Weights of a small transformer language model: a variant of Adam for these matrices.
MLP neurons of a small language model. Each row is named by its layer, matrix (down: output weights) and neuron, and shows model dimensions 0-127. Each number is 128 + 32 x the weight over its row's rms, rounded and kept within 0 to 255. Numbers have three digits each.
A block is one neuron, or neurons of one layer that tend to fire together. After each block is what it responds to, as a language model described it from the Wikipedia text at the highest values.

L3.down188:128104168062131156107068089133136161123176148171108153143100133125218081147165157124104107170061128089187075155151159158134169077136147122186156071194133102106100134119096151177068086133162106098117109136144102148125126145135101045095098096129133152087163144106129133151142121126138168116130115080166170126118087121155149155171123096071103108136162179140137112120177149131135131083095
L3.down564:201115121150150120027095061202130173141129105192116125144160119126123068131112157100127124109132142110120112108137128153094138113147109159157101136121134109134141178162123109137166157102134145128076133118129182129090161132076111050115170133084132123109195146113171167088118130093165168116142157111064156095099160159075129122124116140142144155124151156149170120207039132046122136174140
L3.down648:144066158130052174152160104192099191159165061064141157147104092138158079075126173168126159104158140133155159161135082050117092143159100139160102117124115134092125138127072122097151198131186092107094149115096074113107133108140115131152078072104059127110136145106157199161134164151163129134092107118147160142111099088132159145139141139125121126119107146140150116114152134137085101128085
L3.down972:115132084155118178108154081139142103148127120143146170083150157133172101140131132124172122149108169143124141165173110151144140103174117118139112086059156107114165131104104182180167085134203171133178111084108120134132142116071190105127143141188151054174104062093107150130120100122095087166137146162204121150140116164075125119081116113117111116095150159154125104184163140172143114112167
L3.down1073:126205133108134109139138098123065132116163121130181088144120151093146145122130152143135150116133138129144094138179140144156190115147050193131179133130132154126062210042160137145150106116172113186161140130160148122132162180163179144129174042174118160134152078133107145109103142107106124131182165135158181145125134091148068119110178167092110099160132125078151080120081115129144191089091
L3.down1330:144112163154150114084139085135165126182094168154152094083154072116160144174110130174149092194130102144175158138099148196114099096208154113110135108108134102134199156136154134128132123117137150115110114075118083153149107154152114185106132182118136105123126156120137157077083137096151094080131165172104201096113131111110178156142069163110156120160178166151148078148089113101168141196128
L3.down1414:101110158111103070099127170121163119140146155170125096127110123145186073092158077119132129157159102108176133115131130094080128102141037149118140153107141130105095073042130118114093088145186187147116129191133169121108095154131173101082109115145125122141179115170139178122136141123151138113142091129094185087107112144136144130108112095073100153111142089131143118185077078115167120117110
L3.down1511:134142157132171135112128103128175142145202064151055103093116164138155200091152109124093200093067146089160122181153080109093078102132135122162164188132153134108131170139128127074126111199097128061098150185162127117069109086125128183130158077114075151107150120069140113127100104127158095158083148117027155149111163171104183124107113141150108139143140163179146196159076181070103128065112
Responds to: Short second word piece, often "us", "an", "ell", right after a lone first letter in split words, e.g. T-us-can, M-us-ical, h-us-band, T-an-zania.

L6.down593:087114144132168127152176134103146128136158136077137104127126191132085128175140129160156129167109116072137087075198125119061059115070090124119155088100156093138089107103156120101157123130171083186128106106082087215135167197108161123156161162124131138139145121102135156142116198143136134072151086161111083131085211110133221181068115135141210135107124148114109122150081117121117146092109
L6.down606:035102116096161187123096110096080131091214186146121129125098118132142131169116122099181117108150136151121083125148140144093182071139163093159090147114140108123032123137160113156055129175134164073069116112120121111159070180178099119132143147076179115124166216118138179172139123126105079141143154162073160158113160090128135164117098089091157131188145111098109090149079132135129137092151
L6.down1362:086053153158124173188154137116128090178148118128121105113135157132102109133095087091154120154155097181158124102137066149137151136069165091117111129122105103128094100057167094123162168165113130135063105109156103164136132147150125152203160172128116073180120130144163149144137109111158139094151099180090182143096134125132104159146129165119181114148133125169128163176059099147103123074097
L6.down1534:046138132116099165128149113134130154112098046085168109110058121143127130130067157118092133169152107171140147141140119169168144134166178085131085117143100127069047151100168131185137144100122182170147149116105115147156208122147113100149134058117049121147067142113123135100136129139099136119137133096109073198096164183146127159099145162118110067191159105108106100139125130122112089117090
Responds to: Commas, and, hyphens joining numbers or modifiers before the head noun, as in 80,000,000, small, loud, British and Australian; sometimes mid-word pieces of names.

L7.down575:184140140116122151134138132149125122076145112141177148116114089139130088151159115138173097136112155083084113189141151158147122168151167070171190116101098066140164119114116115141131159106172168152072174155102186024094090131164157138108109141126166113193063111097136137104160109103091150103133156126132103085174110110200081103144095048150118128163173142132136126183155106064062121132119
L7.down832:133153128131184205088076114074102058118178092089153154166218129175146143163122039134145137142106105113174108105117168144109087148085147134129134180129132125145120116129101138167087117156117164122126056138122103172171173187097179193121086128117203098099100103147116113154123142116135109132120132152121111146173114127147149180170127129127112112113166136153190120135134133099122100168112
Responds to: Two groups: the word be after can or cannot, and word fragments right after a one-letter piece, such as p-ointed, d-war-ves, b-ott-om.

L3.down112:146116120159134089109132148136136131106109130130149103147101167096182164140159073092076167125136137111091081131105056112113115134106130167137129142100081190126122105080098128169105116112123098145115166103119083171094172110130124057148151110099130162146112121162183170140119081104119137096060132126149083102122091132109151145147096144131129156196156103135119140147138181166111108143118
L3.down386:167135091157110151119114165136141115133079125129126066146143180164093139178116130132108099120070134141144170126167106098147145121138127189133112240128128128124087114157156098106093134000121133124171137166089121134087139112127164104133166124145128095163119123157096119156107139130094121163121132119119158123112180122170150131108129151121107078125119175102072109116122142164146105090153
L3.down419:115195158141146091090152105120069109161109118118108193102138124170178137134084132139117090171084085082125109146145135088112166127096102094181114156119135101137121044127144192140150181000164159135149104151136159151168098125124165066117082139146127137139084128145096105075115119112084110119130108108174140162163082141130116090084144117136063117134144155074093137105092136121101108060171
L3.down581:116149163133155140146160124149115118185136161107107123138121157147081112142144155151136095116155159171098183115124159122117059070126157181127113106159140128167228118110122063132111116105133089110154168177170092155133149193070164112139117142129169099162097172109071109103082104149080155121177170178106190129129178116125191179105131107157080119116143127159128081181048159162082112212133
L3.down807:196136132092117136133145115160116138143115147110078139112150136132102097083154121167168125112097144121153217094112098131163117137158110206109141176170083145125100150141133225125167136096175091171091190157124134143122123079193124108105134069163127112099194109141057171084123166095138136123168120172125113151138134075170106116191101114113081109141156160091176106145086094133131072129136
L3.down1139:174098127142156118163125114147096119118145139141173169103098174076095141160139123075092133112124138110104148115069120108129089145128125182152085145071171206111109118162117108105107143083119105111140097141124110084046172115131177089097103193131160118146129089167136161142190121123085110116149155128096171160134153153109115126142116129182100202134122081066141105104130114152128108109172
L3.down1321:143113128080162146111081138126104093149054165144163160133145171104104137142092146105132174112175105147144130113153123086122034081151114126166147164152162101144136096108137099123126132059137112101153102188110164107113118093155143113140109094125080172064146167108102152180192129147120192143161134162153102127123137104201112131136149125168109104089138098104091097115210162132143141179142
L3.down1382:124175114113101137140123170130129096161093102136110151119136131115091145137147118099126097114124123138179155148169139122138134123072119071098122099112136136159122128059163174059166168044132130147086101127106141191116181164082087060161164124147155153149102140085130145122174148168143146094136093107106102149067135177128137096118136142156142065104117079162108108151109113179148144137143
Responds to: Prepositions, mostly at and sometimes with, of, or for, linking a role or action to an institution or venue in biographies, e.g. professor of physics at, educated at, joined the faculty at.

L6.down509:095172078184167112162131178122082083141168124060116122122157131142117080127075147136130040102117116141153106165090119167168138162128107110056143131165119103106116186141114113135177123121098189106125164183161138146161115096159148089082127102157176041156146094097141134120139092156059102162162116195155042130132182168122112156103166111117120133160114144139113136084098119170160165093168
L6.down1118:124195116168205120112125125131171155177140080091127153062110121130214154156085068128095171110126110131105129153101128099088076103130114140128185154113123097152155116050084106101113119124141078094172069130129105166168101164138162165082086140123130122120102112175104156169119045180130143129123128188150124173071101153134093141091176104049144164152145150172156134166117073151181075170124
L6.down1275:109146159061164105050155170174033101131203130134142146142088158127082120140095099125166106161124125172116134119114137113128099123127164140109173112119146064137126095085072128039116176152122116129143077089156149098171186125105143186110084118173176129153093130123115147168101109092163152131107168095091104164063144144138104153096145096159150128082096170137158171144123076090143084122110
L6.down1430:111116095162164101044101149095098177137095111148151095122117172184129122134131086090124124105133134078095141130160148112066129100138120176118147102108172147129110163116089120131144125172180147132075025092149122090125097160159130190064157115218108122134162153106134112126180103129124101129158143098136157144088159147137179161143115144146108195171188152149150112171108120127138211128160
Responds to: Mainly the pronoun I at the start of a clause in quotes or first-person prose (but I think, when I was), and short vowel pieces inside split words (r-i-ots, Zhōngh-u-á, al-phabet, L-I-F).

L6.down676:159182151152121117178172189143083079126160086123128109152102151121113142137123143174085099093136094109116128162144160165146144105151158159154132116137165112099121154116191115104148130075151133188098152157167137152094044123136160140127131135142109094074126143111142108143140121110116090180125115093099116095152164100141122129085161116148040094172099109048139103142153118150149116118127
L6.down1081:154182086105156114198101141136125102147095114162178046134156166121136193088128148099129095113140118159127116147192161196170120125129119126037120152107112089143149149087128150158162147056088096124188138134121085166112128133123129156187178130136194136025114149114092203129106161056129146140111166143073135141152105201174159084125110120130142165120147130096091121151152105142142106136114
L6.down1142:150165118150134157082144130084122134137144169087141133163161143143169128123138125157160066139139136140107115190093130129121119140154151168104132123093000095116118056148066169108127116079121159096156167159110069133148127122030168186091178145112114128090136152131069147124137142105151160124160164116169197152120155156157193146140133076172116158050140142184132135105105150164152099120120
L6.down1448:182155141116134120140140128096112139119130117091144041082120075152096137069186155143136155068171100121135093154094118182139141148069093147103148105172153042158091087136195136094086133100088144135097100129167079092165098112082162142118102146120145116136127075141137175123120171144090162120191060098131125133116161154104143109156130139090066137124147153136171123093122071151178108124088
Responds to: Mainly the preposition "at" starting a phrase of time, place or rank (at the same time, at face value, at number one), plus other prepositions and mid-name word pieces.

L7.down961:087136134126143092112136130123118109149107122153113134127118138126194104111143117124113125112136123154139171115085139169075135153113111140082133137139085125158113146156098125159117148000124128116121075102122124131120125161125123133128123164146154102163120126112097163139149135149136120125135130160101126145167144153083127176132115130132142106119093138122109148166154109151155135145107
L7.down1135:111152124088129102123104162071124141170136099170110099129175170121066065107158097111098148152136128142066209167174123110074097115203155135111139118114090143147138048150107148093140204168107103129198143111137080175087105139122150158163110157111140123131148137132112129071096175118107137179112126086102146146144138117124119192092129113108121185089196112154164085108110146136109056071076
Responds to: The word at introducing a place, venue, institution or level, as in at Duke University, at Citizens Bank, at Eton; also of/for before places and sports-table separators.

L7.down922:127074141120125155092112141145130118105087147125136103136122142155088164121154142097102149157155135179189121100113145119124109147133111085148153142183124152131120099103131158152102146000125115129103129122091151102097163183140129140128163131135132136144141130125145154093127107133109107128133123127129124146140146192144155135126146072110069192120129137189113155145090142126188119157165
L7.down1128:149031119140108081090161118128147133207154138084177121085160124160127080173102180134161092095091158172132176142139212118082155088098088051121172134202153075148060122074087142159117130049142149130135135095075036137134137192060134156158119185113131130127121071116161131091119087118125083159139136104108140125105151215121170138112131125100163119118141138107161147127104163134188142100114
Responds to: Full stops ending a sentence mid-paragraph in Wikipedia prose, usually followed by a new sentence starting The, He, It.

L3.down101:144104109119130170141142185208136154189104120133145121086098123149121112132104134161146116102163122096133181175211132127153153142125086122142108106072125120120125136133089164102206106144165090123099121127124077134124139093147213127180133128107080012110122129092176105157161093126185103089087135121153097150129153129132167114115095118129129114120144124134139149090150119206134053174135
L3.down138:111155129112156191117108133190143117126179117205139171098125118112138133182112117096173112109157141069077132168130168156130184112126102180111175098134163086183128127079164179121131146124156133080086116082138097200126133111129131081119113143137099160094122100098151117167194192177140108164089164101081117148190109189181212094155107114099181110179142146088103182129169119093084138095118
L3.down140:141089176165130099141122088123081088131149125136018173103156126102119170156095161165076135145133125088118177107159164119115125055129132116127146116111074175144131123131107133168063096157167155094173115117082168130099148179124113132154151180133147160140154149138128144088161152070157131123133189152172153122092144163240132149099132130106145172144109148138085163151093166115151174128130
L3.down289:117109124104124123099103112118123126129131205150163148125125132080090123083118093131153120122139113106141154119088191208114141139138089102084120173067148155137162120160141099156098136149178134123099135119167121138106113189137105081090089119171134067116159149151049182154113119121131106145145208105116140157121124111111112147108049088157182135165104087159099125095108071135139183118175
L3.down370:080094128094179145067105129062143084139047115134120100109079075116132121095124101076206119168137169180131137155101147119128135150118151181078103167132116106097103161144173135112109174120132104128115168159141159111136098164146106188102078115169178085100160157154123147151173215102077151079154175144134118162127109134120132132144103116180121073190147146127162127054144119148102179117157
L3.down404:110089119120145117120115155134179068126144111160118109113131101097189155131121179103151100184127138154164188144095175147131156084143124164037109122141168101132120156073151171119099179087139163086097184092101118156152107211119115121138130088136120080118172117133112123132079129117099101144082162071122154146152155119123112144106063112169156134149175146109104150121102172116119151081127
L3.down406:178083106180131145056151158107093088128087187095102200152182237134088126141170106160121114175128134094127073126161106109067059145177166188212152093103129170163142117088126149130099180013117192143159134151103104085150162189121140200183115158130153111134184140092102133129126112120125144164215101098113146105145148164117109207075091121056169122127123094119177101158144133080086148126118
L3.down1520:099161142136107109135127208203120105123145132112118106131158126141132191129123187139152108177107143107132147092076133171131136134149140173066127109141114197130131163097138137123121126094100128150128124152138191137101143134110089163090074137130136059145156141139126148109091161073171112212126164072113121172085176097063121163136138129103127141131142127123135160079076088128069092068127
Responds to: Commas and periods right after digits, such as thousands separators in money and measures ($4,400, 2,260 ft) and date commas; also the word-initial prefix re (revenge, reopened).